config.yaml
num_attention_heads: 4
num_key_value_heads: 4
norm_place: "pre"
positions: "rope"
qk_norm: false
bias: "none"
weight_decay: 0.26
final_lr_fraction: 0.0
train_tokens: 113900000
dataset: "wikipedia_en"
MLP neurons of a small language model. Each row is named by its layer, matrix (up: input weights) and neuron, and shows model dimensions 96-191. Each number is 128 + 24 x the weight over its row's rms, rounded and kept within 0 to 255. Numbers have three digits each.
After each neuron's rows, "fires on" lists the tokens most often at its 100 highest values on Wikipedia text that the model never trained on.

L3.up571:108153147123135137116143089155137159150145093102145178146154136104145153133166129067140152174151123117110158136154126099130141112133084132102166091153111116157110171134131135122138068116065130144162148121143087086136108144133125194114136113152137118185143164140157160124152113128152053128
fires on: "r", "ound", "ation", "it", "le", "ite"

L3.up804:071134138155112133129148121153088140163128162109131120148114162115112124094111138163112108126123123131129175104112155151069118187140072094102151140149102152117112162116135107087135130153122076135117147121118154108131108139143082133110135127136149163162150130075107146132126097112195150123
fires on: "m", "g", "t", "s", "ive"

L3.up720:130166095110108143138186120137114150148111123146129116171135128124176149188156142112127138133133182126138141092161140126127111115138102156113154126154146128079131121113125168117183143157143140109119121131109155128133116097151138144095170106104136117144137176116132099146135156130127113117
fires on: " st", " inter", "se", "st"

L3.up642:143129119146113113131133131142111110143130127138151169157149149106139136104122140125113124127141165118079127129129109132160110144127114165096184141170091133126157102149119122105158116099108156136129169135109097131088113097164100134113123129053136087108158154108105134159114154145176130110
fires on: "r", " and"

L3.up609:114099121122109102141135155139116107155161145132131136168156144115104098136147137121129125102173111133102141123124119150102124145140115108102083089118147113146153124115088082150116121130089129132129108162152119180113115116138131113111165122109114173167186099114150095120132152151150108132
fires on: "t", "er", "en", "ass", "as"

L3.up867:122156086132093163106110119173104133134143146113109173130126118109083136106127088106101164119162127113075105112114123162090081139091110113147145151160073155128185099111137106137139123152154144095155116138128147141102101121120130157134093176136130142124126140093154140146134128144147136156
fires on: "r", "g", "per", "est", "ill", "olog"

L3.up563:109117111103107126093150133102115121168154137135112131149099159126135172076159119103121178136093131182127110132138147111112109147111120113144097144133112110100164148165150113129155064146131120136156119111133149149121103123114096162090120105100098189131119115120103132143152130097112109172
fires on: " which", " that", "0", "ust", " be", "ot"

L3.up513:139125142123179124108141154118099119149132112132140162125094126140110114155124155149100123166150106169096104146101141140132146183130137081091136165155113119136150116121087145144119152104108109108113091113117112137097137116099133086131132149087079149133119117102087173129158130129182134118
fires on: " and", " but", " &", " Her", "um", " Sup"

L3.up755:141166134130148138106140191147101169121149099156149061120149156101130156148150152175091109140131135107116130163173097134127138115105144094168131119160155110086146138113106126138133133127139129135138132171152089095161141124147095099145131148124157117151104180132111134094112132091113169139
fires on: " en", "in", "n", "s", " is", "om"

L3.up523:111139090127106159130103152126144108173106100149136143157160127135161121143150114122083138115109121137096158125101124111135115163118092115135124140136128140113087115175120130143148141139079125093147143142140099155125133089141118155111121157105109152119154135115130102144116139155183110131
fires on: " |", ";", ","

L3.up368:113093118104127126105157133130150100109117179134111154126134093092154123122124138122102117123138128115105132123138078108157140134084161153152123099140194113117065172131140096103167134088110107113117199137115148105130128127130133158131183142117110129106128151125115117127163127108092057145
fires on: ":", " J", "J", "ord"

L3.up12:110110123138138176118156156136146134108134119116101131156130125106154138132118145175136127131144131141159097081135098127142140153112149142152150126153156086120106124129130125115122116126098116140128131162128147141112112094113114134122098156077118163105116166119113157133167148157104104139
fires on: " j", "j", "J", "S", "-s", " J"

L3.up526:102163135151115115125145106124128119128148063117120134167136147134158117092140115120133148155154106179104144146099158125101097177179121146110126141110120150113124116130109092139140124099101138135131168139125148095127147135182118150112144140140104172173157153117120104120147121072101100122
fires on: " |", "le", ":", "|", "ri"

L3.up321:137145133094132170124094147120154145153131095108138125171139144124163137139120154126087145138134129125155168160108142160134126141141090097151135156157130129143109109050141124113114126131109175133109126144159124150126121095130132149092110155118109148172118141124117131151152165145128109156
fires on: " |", " as", "r", "-", ":", " by"

L3.up676:062158121180140139133113179137123164118150071152145116113145155098107150102129127119113130172148136159128141154115131106084097146135164116139115132128095101087119082107113120104157119120085154147147112109145149125143146135144141160104161096157104172130142156136140072109137126101099124153
fires on: ":", " |", "1", " Total"

L3.up637:105088141133093147108153131160082098171140117115138144141154176129130116151173128151155095139125127174072123116148079134153152178105119123114158125142104122143137110178138117138111154097104117129132153124133100149114080153153084084113146120102134094137124169095104130165120162136132100124
fires on: "r", ".S", "ed", "d", "nd"

L3.up855:123177144155126137100144148159122131133132119111143113147111168124139128156142119125138153128158136169150110140126121162109090160166085131147159083140129136130123122123129124089175155127125123089092144124113118116140154125114117150134126170103115147112140177094098103136123177145117121125
fires on: " of", " or", "in", " and", "al", " h"

L3.up524:115152108120119138116155084085123144128160108128145097136117141111144142113160124095116184119118163155145117108142113136154105136131064147113113094157146098137147138114125101090165126116117131143189111133148136105139138106115109142135126104110136117151163111101122076154128154129134175101
fires on: ",", "H", "M", "C"

L3.up409:141130146115084146135169138162135117118128130136114099141159122091198136143135127112110113058132110095124127119100148121130116143128138130119117126158154135083114067150098131130150107136121105113121144116099158120084156139175134118162099086165118157125166092084143152170143141121136103143
fires on: ")\n", "\"\n", " mov", ":", "\n\n", "\n"

L3.up568:126119093192082161115128155107138124141132153117142152140111136115134133137148097125131138125165126124097126113146122147089185152133079138154163108138115085113127101129146125118138139075112122132162171138151148121129133116135142212115113116103120152171182094141145128155119107122145114123
fires on: "et", "ent", "ased", "ed", "on", "s"

L3.up795:132085115126142158113145138170120116142126148102113110146151108075126127166162112176145133135121099132103139101125150112121178142129172102138174134150153117106127137113113109125129128134148137136089113155148097112135156124153093166127101144126097150084148152091129055158143131099084111143
fires on: ",", ".", "ed", "==", " to", ".\""

L3.up186:142130166093103080111136067123102140142111111139096149158134177111088156169165164178137136150139154159121131107088138177142122148126129115095163110124154130146142099149101159093129090097132117100137124102140127065122127107121076159113184115131155149126126178131138098140132163158139144141
fires on: " E", " He", " inc", " cl", " A", " an"

L3.up742:119122152141109139143142110125111128151131099143143126112081163098099115106135107124136135171141130136098127148131091157115133171130156147179114112123124099144159108109160094096123108142129144081157146139147119103116117077157124159104122175152158128138164104131140105136149143134182176180
fires on: "-", "le", "e"

L3.up351:121149126152127099129139145128138171111141154125140119152126115115118123147127135140088106118170105097056143185145126150122128100082128121079149137158114131090136135131085127154148107094139114114126112154167146145131167126165109139148121138151137115106125142127132143103146147123170153156
fires on: "n", "o", "h", " and", "v", " other"

L3.up251:108133148102134153093129080143125082143138164102118136123117161115145143138181126139112122069107142155160153107169129121169109133115137116137135117156136109115140130101103062115149149106159122088159142090113171136120090103138154138161172151140109151126129113085111111150154124134124070139
fires on: "z", "b", ".", "h", "g", " ph"

L3.up776:118156078111117156082110129159150127130149089138122139131160142125117168130193147115127139108149126167134143132093131123099129120178139137115084088144098151118123127111082077087132136086100117087142146074151121104134111123122147112129113148087099171145158114122102127183126138139134121131
fires on: " –", " as", ",", " —", " -"

L3.up696:139134139166132161133128123140098100141128121089135116141147145101112111157124098127140159130185157095100115113160141108119101111095141123095144095120137081083136128127136131143137103133128090087118137146148088120144113137142145153116097139149116116170147159100131159111166172191094163153
fires on: "in", "per", " more", "om", "on", "ong"

L3.up859:120140130138101085110102149141127127158142099141112112171149128108153148175127084118158132093125178131090123113150125143093166149104139149075121150161139134112127088139142105119185101118100124118140116162161132122081155152176105148100123113122157147146138113112140121136143144135133102123
fires on: "a", "an", "aint", "o", "ain", "ice"

L3.up646:170117125110151111124166137143125136146119140076113125150141127071157178157164148140139139182188170191102144135102089140200151171093115155135144109161132122102112160138122148111131142110128137126101119132154101120118106106118163115096147132114140144126172103123101112120146125145155184122
fires on: " e", " c", " n", " m", "E", "H"

L3.up306:127122107147115153068133140141094118140156158077143153131102134136133151166135090156143140148165121107113105142113116198104153140142088154101105114116099105134155121109113124137122142127143136067166138171186109149144121146154126135128095173162122115160130110139138105134118138140150099150
fires on: " art", "ass", "ual", "ics", "areer", " Art"

L3.up639:120145121138080152127145139099137134130141101120115184134109136092145131166158128175102169128134113091144157142120165134141153154092168128108148141145120122130115113133104144109122109117126174102144084142117135095091114094125101161130136090136158159129158128137116106131117120197160109165
fires on: ",", " serv", ";", ");", " for", "),"

L3.up390:092129110154118143133183115144121085185177151143120142123099137148097134169165140080120113106123113150153149068140115119133176158156121083104112141159102124128137142103136133117129107108132136114140081100115131144122127115099106136126133150114082121156150096104126128114132126099208107132
fires on: "ist", "ilm", "erman", "er", "w"

L3.up894:108167151138060138134143106143128134115137100109140147149157140115144114133115149114157157139091106181090110147146113103125134151133144169145140143147143103103124141088064125106149111145113112133146137121108167160134072106187162140120125093124116142122172091125122134115131106100132091169
fires on: "-", "ated", "ely", ":", "ver", "age"

L3.up746:102155131096118145126151125151123125140159133127137092138114168138128089126125142084139120164135133156097121138130100119151109172121148114157121121166138103109137092107081097110134105156115135108149126123090135095099130101174157108097156100151132137154137069120106104119159118115179111139
fires on: " c", "y", "per", "enc", "ality", "k"

L3.up530:149130148142133128100136134146085118130154126114142144142117133122182165122156106108114141100134119142108122100176142096109152136118076135093109148148069116092122121109113140131115116140093173073128143145156106117124174127145120137134156151143111119148159173117135118135119100126118084111
fires on: " res", "es", " gr", " rep", " ad", " elect"

L3.up838:096144116120135160115158079145101115152129134118126121133133135096147117158170108128126126107153140138106148105136154103137135143117192146126156109132107112133108108115139107144107132108105128119157159113160140152100175121134111159135176145116140150119149154073113129111135125129120128141
fires on: ";", ".\n\n", " —", " |\n\n", "\n\n", ")"

L3.up264:115133149131113131114169163130099157102088118131109114137120113118110138074111149129097138119155124122121129142073153135122131104113143169097157173151139128098114132145156182081144080125141138126144170170127196102158182122135127179059099167118114125162118115101162131125157160147092095131
fires on: "A", "P", " |", "if", "op"

L3.up76:123139187126098175094149180103085101110166127082108106132116112121145123120147102137152151139121108130093089148191165146111103158125096139126107125140161106113123170104159133079128090105111164104162101151144108136132132141126105128120155132149111128162114149110121111115156150097073140127
fires on: "ost", " Ass", "ed", "rent", "ac", "et"

L3.up271:110136125113140162098139120127146109139117134133131161112090136107158155141085133137109163124163111119125129112111134147177137178101109125128142151123164160111155141128122111131166125158128162145116115140123106127122118102129126138134112157118040164157123109133138139143155145126094089163
fires on: "uring", "up", "at", ":", "ond"

L3.up98:138124115148119159118134146119100147157139093078129115150127158112092172157137116123083124153168141138128145132171101116125098142155127104136197095122139095148144092134143152138151134112078128072111122127145074086146130091141116161104119178124108117128148086135109149151130158111110156144
fires on: "on", " an", "in", " An", "n"

L3.up839:074099156138116165094151128126092064163100107125132135167092132142145125151167109125107118096173135150126098138141127128095154147120104120054167118149107139115125096146089102102160160117130168122143109113128128119140132142167123098145147156090119149159126151080089126127162103096130100110
fires on: "ay", "ar", "en", "r", ",", "d"

L3.up673:137139156136131124096122106170149108145122112085123136141139131083133105168111151141157090168159155137096086130131174137177119153113084116148103080147154081110117091160147111109167140100181129168138087116131100140096103129143143101090134155161112159137127099115114157128077191154134105151
fires on: " or", "ut", "igh", " and", " •"

L3.up702:160169104136108152117188125124137106149162112121129142153120178086129158160117092160141133116114124161116071102213134134124125143138077141119159160151123100142149174106139119089149128137105125147107121136141119141116144146137122115129139130130062126155139124078128135132118091163151129116
fires on: "ight", "ff", " off", "ack", " back", "ock"

L3.up204:121173108144134121130123146150143131116123103123147098133160108113133159100158095127088120143117097111080131124131126108130158142066095124144118083147158137069111133128135152118114110114100091115162166121186106142144090137155144155157123136164085135092167119098116130106155109162133097160
fires on: "l", "it", "ed", "el", ",", "en"

L3.up847:078133111126094102126105100159111145131117096097128180161082160163139142152149124139126119148147121134117149131118131083101171166127101139057144161183111126128127134127087140093147119130118159101138120143142146130112128145144127132151120131133124120127136176107128114122123103152130073172
fires on: " Co", "ased", " and", "ec", " an", " ch"

L3.up397:123161147140112131104162128090100117121136132069099099109094121098116105165148137093150163124171144140096163125128140148125118185109106156124099117138160130081139087130107139117147153154105152093123140158146142148144103125110111144136124137130143138108121143096150127156117150124126102143
fires on: "ed", "red", "ical", "ased", "-"

L3.up550:147150146156125140134122145105120111150152129158140189157090147122121081116123122166128104177158134153129135116135166103136187149141140112129130151154133092101133134059093190144151120150109118139162122144129151095112151144129116137107135135093150115147127141145147141150139152136134094125
fires on: " art", "ext", " not", " state", "nd", " this"

L3.up669:104116150174099117147119162172126127167150123135115178117121144107152126155169108160147134139127111174170145088106141170064119206111121126104161166103101120133129168099071096099105116108104139118143139133139157155122119109120105146133116174100106124148143140094129089130127094112117136113
fires on: "ent", "ing", "t", "b", "sh", "qu"

L3.up300:161123162128150135123165164138088152139152137119135129119098163141110167150138132118071112160129114089148127155146140167085151122131149136154133109146114088139133112102144163140158113187133146113174141130148151101123138079113116169084126108116151135105150151132150109138113156116130168091
fires on: " |", "ix", "the", "ir", "-", "iz"

L3.up698:112141120152151151079116112158121166198128085148155154139139143089133113128131170118120148153106090130157109112208122145117098177094140111116124180145123084129159172092146097119131148144131144139132163185126136124110133159146089112109134123128107122182148145123096140157113113107150148108
fires on: "m", "r", "k", "d", "s"

L3.up681:128169132100127184107137144138135139129108126121132131145152165095144087165151136107092121130106159136139140146148091104098120131134165153160128080125119124135104062130124117119158083103132132148183117115133129121098138093136106176130132091140148130092126101095130131171131143103153151114
fires on: " sm", "o", "un", "t", "or"

L3.up302:136117106183130148135159129118118135135120140146139130164111127103116137127126122134068127129136124124123120134149158111135146113127141189141130063165095117120092126140120097143120169116120119124110145147102122094117165111155095130093122147152094142119158098141138133152118092165137103145
fires on: "a", ")", "A", "od", "im"

L3.up45:149128104146110144121140139131064127166126146158116103135084082079101137117149144158122139114175150109106110109090093101129154150133157134108135098132113101168066119119098177123151112093145137117169126145160157096119156148117103172127147135121142101100146162093176142143136146167122141132
fires on: "ed", "3", ":", "act", "lect"

L3.up511:169142118176123136108153146117103139133163081084112091149149147100144127106094102099104153136177159114114126127103163116106125127126092118115163140146184089105094075107170099131148125101126168119147135151102143125138130099117134144121132112200098143176149135116116109137129129101130168152
fires on: "ost", "nd", " Ass", "st", "ap"

L3.up354:161165064122097101084123171117133114164119082180101162165140131095108125161146170118116143126116100222107150144145111106135126126152127141137117144125108131149117106152140109155117159097102130156171123127179134141151129108131128124125139180129107128147172138096125121148106115138140087130
fires on: " |", " /", " –"

L3.up562:178125135132095129068151116162089129122140141127118104136151140092190164135163156218135169053136126123162141098113118149138147145101168127125123146117134091118128136138122123096123152118130139120128129101145165122082116120148084114098139171094104139117141185130091155103176109157119134138
fires on: " G", ".\n\n", "\n\n", " F", " f"

L3.up481:133138106151153133123162098131129132125127140104152138121141121116142161148150158065160206183124125079146138118149115092137103113075141148149138088148151119107146137106117152123171112120122129109134111150146185123121141085113124178089127155125139126185168156146142143172105118105166148118
fires on: " loc", " ev", "st", "ost", "or", " inter"

L3.up451:090126111132131138130151119080080133139169153126156139130169150132154084135137162133150113135145114158129135053149120146130144111182137169172113131145144120115100115140099188130153111113130083103117103139141105106118184120143109171132138125117152135149139116130139098148124151111161113151
fires on: ".\"", " publ", "v", "duc", ":", " United"

L3.up677:159147121120132134108144117150131125155175122110130096126144128059132157130139108132142168142127156102077102096156144147164101134117114102139098123125153124132100133141136152134145108134110100121162133137126148148126155118132089124094103126095119154133119128113133094156154136114133156188
fires on: "0", "ost", "ot", " season", "ast"

L3.up125:135166119133131104136137134155127114151174129097134110167112150100136078101165128114134176131169166117107133141136140157130152133154155130093125148155107114144107139083137127129150113107150074102151117114129121099108145096154130153147111123131158149156128124135145111118155112126174161128
fires on: "en", " used", "k", " made", "e", "itions"

L3.up422:105128129112068125139116113120106127170125101121141153148156148133085130158170148127118120127152112170141177136087146135142124149153125134123113120138164150110089159091113127140158151107142113120112132161103152151119137124158128178104158120126119121147127108087128123144107146154119133140
fires on: "i", " South", "l", "if", " of", "u"

L3.up191:119086089151108089097140157146147123139121159137187159153177137093171132122122105081169118105158161202089113151153122130093177144155133140090105158140131103120100101139090108113144145101130125105148148128156139090141205126154091112093130120152129103112147131124110127114120117112118116135
fires on: "o", "ar", "ay", "an", "ue"

L3.up295:139137124112100153128130124133158126125140098148108094129153123106176123140112100084103146113136129139101167117101135167132130140121126174126134131150111127123085133120159152095141115139092128117167149126150120143140165116162139138120129106147079127160158111137156111102154143156114095143
fires on: " |", ":", " "

L3.up370:114169144098161130097185140164140091072126121087125133147147143108155157137171123151116131115089146144174167111174096114146113149136115099129147123141126119076149084135126076124132098130089141069118127120149142146121120128134106157147132132134102124132117168105138108170119146168091076114
fires on: ".", " and"

L3.up441:113135129151100103112157138156110108136145136113148151147139117117129097117131113124171153144132149139096102120119083116132102138141155168137125081165139137115112126151137128100102090113067104130161141116132160105080121123153115186136141111110120093126144113126156105204117109110140099130
fires on: "ens", "ar", "and", "ent", "ive", "ast"

L3.up765:142177131110097106114149160139122115147095105123119145177118135120085139172182138118118157148136112137125124107106103125148105117145095098078174115112138110103132132108118100096120163102132124126134103165138128105112096078123121152111161136148091126110170105124152110152135165139176090144
fires on: "er", " en", "ass", " Soc", "ens", " h"

L3.up557:124126097114108142137168126159088150125149112126129128128139160140131138135165120142140098101126154163112131159146107124095141107152167142151143099148123107124082104140133124116123074132128096097149106118130151154094104158158124147144130148148091171143121131145148081139112094161156109094
fires on: "ver", "ot", "o", " /", "ass", "t"

L3.up737:136130106134161169123121083133129140106154175145128139096154132091133118078107138149113121127119120119092168111139166098126149104115156133144127174156136076155138114077103145131137099132172103114169160185151153165162170071147160145087120110122100148097134120140168141115130117100117134126
fires on: "h", "i", "am", "and"

L3.up11:119139140123066096136151122189139097133133141133127156148127129093136121105138087112136118096140136146101151091139112128131090143117120123124137152162144105111158148121149118105128109083078101149169115145110126149076121138142087148127133108123133124168151151114166115156139126116123130125
fires on: "ent", "d", "t", "nd", "T", "ut"

L3.up47:096129148156102088119123147134146118120147181084129116172110091133154111127131127108099115101148138075105114147131167118148150136114151135127134090178179110140101117088120150144123070129166137095151118161095132127115106111168142175148152129135127178149117090146147115130153109099146117117
fires on: " town", "ass", "or", "ent", "en", "and"

L3.up106:141165144108138141088132118122123095140128094116139116143137134175162139150170148176119125134110145139126102138144109148158102125153109086129154084138149085096142126163079114140134080129119142094159127166129122109155106137142117151124158124130145142164130154078143109166134169166126109092
fires on: ".", " de", " in", " ac"

L3.up213:140128112140139151121154134165147126133137123166120140102147152118175139146155126134097108102111163158148125136165133143139139152114107119137179149174158113124168139145135112118166158135104109117108143124139115135149132160094090141136115167100063104130109164084103151161118127130112124143
fires on: "in", ":", "t", "b", "n"

L3.up411:098172150113122147081150153141114121144129111148110112119106128095087109079128088109104182126158114158111151108133161134112104146078144139082129123124132087167116125083165133114158123106099119123146134130163127134114165110160113101084127113082137143081140175121136136111149131128153137179
fires on: "r", "as", "unn", "ill", " pass"

L3.up386:121110148152085135114138131201110112153125111125131145134135126082117158147156125132124125131122107136110165100113120103142148161132156101141160104149101123104078141172110147127109104101086134118140151145140143071106093147160114160083148106124139130078143095118134123148116130139184137153
fires on: ",", "ent", ";", " that", "ive"

L3.up635:141137110118120136137120096115112102133129133099122127112192118126109152133176096173115157116158136118107107156091098124168119142118150134153128153128158151095120123091127114104113095067153132145157171133153127124177127132144140102153155132130068139126131159132150104142143135143094105154
fires on: "iv", "it", "ed", "ell", "ion", "ill"

L3.up777:134104092130129145077188104141134129119110129149145143096140144101124118144115097146095102144167145200139094117121130100129197116171110080113111141161106166120084172119102125122124148124144113129144110096168082158111093129143130131138104143128112157146105131096082131141115109144141123079
fires on: "y", "N", "-", "ik", "ug"

L3.up781:136148136117096106103154096108114109113150111098112137136096133138127158127130161109159087099117106144109144136167128132140135107097139157153100154162125143086115151165111105108143128098120133136158157141136157126122110097137103118149152159134127166199112136105154135173127168158121125129
fires on: "eg", "ff", "est", "f", "á", "b"

L3.up39:132120103142132125107134161102094104138134108101145119127129157094102148112143087111138126120144138119113104142101109122107144138128151077101133150118105114092134091135150140156106109082119120099116168148171117087153119130174104162157113143140103099143122143140090124105178105157140116159
fires on: "is", "us", "an", "el"

L3.up138:108133146130077138109142163166137114136138159111137153114124158099188133108129107135107157089121122106136118116064096122154166153117145139128176118125121075166100127153118119086118120123150113097118151163095165128115116165120083143085121102114104115109138157127111158174135113160131119132
fires on: ",", "ent"

L3.up406:126120116137108164077147125128082137158123137145125131169130126114153122121165152136138143132155115127125122125133170104135104129126147155139122146124097116120148108129114155167115140145119134117118125172158108137121199107121085160132169159110097136122132180081123090117135192131094135126
fires on: ".\n\n", "\n\n", ".", ").\n\n", ".\""

L3.up419:103175138097138110104138158148115088091151091118110137151120124140104212127140098159130141178115150139143127099118117128170108143149086102128139083138140105099175112147086140167107107107082158119113121145133142069097124126147123124120138111122098147152124119137152102115161113148134134126
fires on: ".", " and", "ro", "or", " of", "um"

L3.up241:143147096107116122071146091077131100126093113124151169144106098114104167120142120143080140100137087149152145153144102154113133154114164154124109107147106132110105078158157099120144115145068155079138133142172120099115149149101118152124123120081128157132159147115144146181141162182145124138
fires on: " as", " was", " o", "ra", " –", "1"

L3.up634:088093106149099129106126138143111102140120129144129184118133155109090098099153123090075179200125099136111142119139111153146133139089120115131149115165135111108112082108122144122120156156103131100142132157161133138120144102138095119090122092124129160098169133129122132085119110155178145156
fires on: " and", " (", "ill", "r", "rib", "ord"

L3.up518:100145155147109112120130111141113101128126123104141120171123160101120145140141136123069112105122076135105154134159132144055131147130161104158108137163144145117101133130144134126110125124107090114088110170124157178116136133165118157096132120146101201128146139087063094122143102113131142152
fires on: "h", "l", "s", "i", "sh"

L3.up149:118139141145129123121144152106075100115130138112142134149085174126123169148140148155140149115165123149120125141130135129149165127131166163117132119166123126135140132131179102123159120122135166129123096163132087085123155101128095174135104161086146178156128142109114179100159141135125158128
fires on: "In", " In"

L3.up877:127129115111133141134145143124129119093133124087108118145143133104100166141194180086088160122182161159099111142134115134174145146154085163142126136152137106135138128095148147111141137124092095124128136153168104137100138081126106141098142148129122148148136114112115131129146164125149135104
fires on: " h", "h", "H"

L3.up325:126158150157114162111145145150142149127128112110138113139156108129082156138178127120088120147110108095114135113074098118113152124151101144101152126143095115121090130129124113128143131161107110180136137154119093100139140100154148130109126146098113159149139136134151115157175171169156122137
fires on: "ather", "ount", "er", "her", "ist", "ach"

L3.up5:144154122155124106123156087130118122123162110107119113142134123145146138115166154136101163177151126142096152125189144090176152174129083116106122115150152098107147186099074103110122093102096167082143135146113137127161106132122142119123167136129096158155131140123105124104126148111120084111
fires on: "ist", " res", " ad", "res", "d", "ign"

L3.up278:105114148157126131121134141118115153104130148139116125154148113107146092180132115120091133133156099136091146134141123097157173134111181144138165109153144091101101077092054147146121147103141152133094132172146097143099181120140111144131131106136130136113142146095140077108158112115159134165
fires on: ".", ",", ";", "ch"

L3.up506:156193153086090095142173123148137088138136119148119138146121134090160101165145124150130133132126147155130111110161126132162120177145119095140121131128123117080128088169127100121123160091162167111141097160150099125100154140125129154169155169145144146140134163087132127170136187128141079121
fires on: " or", " and", " on", ".", " in", " with"

L3.up292:128137126144138117131145135157067140131154118159134153142158190143147162103148102111159129116124117171092106135093117121132118105174113121124119150160155082136130146161130134098132110131116130131138119138172148098137147151145101129102149096128132126165135112118109149137161140165074110117
fires on: "y", "ing", "ed", "ide", "areer"

L3.up503:129107103171144099108169091147100112162147142128128169155135181121147159163139159145119103111146106157114140127174108097144151131101129100118144161156078096146144120122123067125123148130147098130143138153135088077085123093166107122150128158115130104153184128080113130122142129104141100141
fires on: " cont", " en", "on", " re", " th"

L3.up111:153163104156105110093160094136119115113149102115094117140134131111153157132131123066143146106119166133131126109086165116143133111176138109127139149139164112114132137116106149109128096122144150132101156123118187148139145105120145119136162166086082171168133132108137118163114141080116118179
fires on: "201", "b", " b", "i", "f", "v"

L3.up575:163128137103132171097116121137146089168158108096125152141155147150124153137139126154184135091128137127100111087122149146124128168158118144114139185153111098114146109146100109107152103139098120167110118117135145085135111110127097108163124122112095130169113145150096142155178135142141131111
fires on: " def", " off", "f", "ue", "aint", "ff"

L3.up832:096149122178112109118174157118123104157127132138137105117149150116158101125155153161085107158122133111105097156123137101112142196150107086083119119153121092127137125155113082130171126115108133168121089142111090097121129124121088134109130111111129135098116058146142136129118126133183119129
fires on: "er", "ed", "ist", " Her", "et", "ers"

L3.up320:122122142169067147133150159122156139153152164125122105128141101103142063102138098137118143095133116110106112095150177136115128147149173171137131125128155093106133144086177103119094082142106082125145162171132125119104152130113089180126145160141161142157167123098165134141130136132175149160
fires on: "ess", "et", "ent", "/", "ic", ")"

L3.up315:151122136123128172090138100137091130131128135136093129133161143121186118126133139133145121130116127121135108148115141139129167159109162106138153114127073106149085098124128129106109100111116174125132158128165089114128132113166102161153152143101106164161126168099161123132141128125120113116
fires on: ".\n\n", " |\n\n", "\n\n", "==="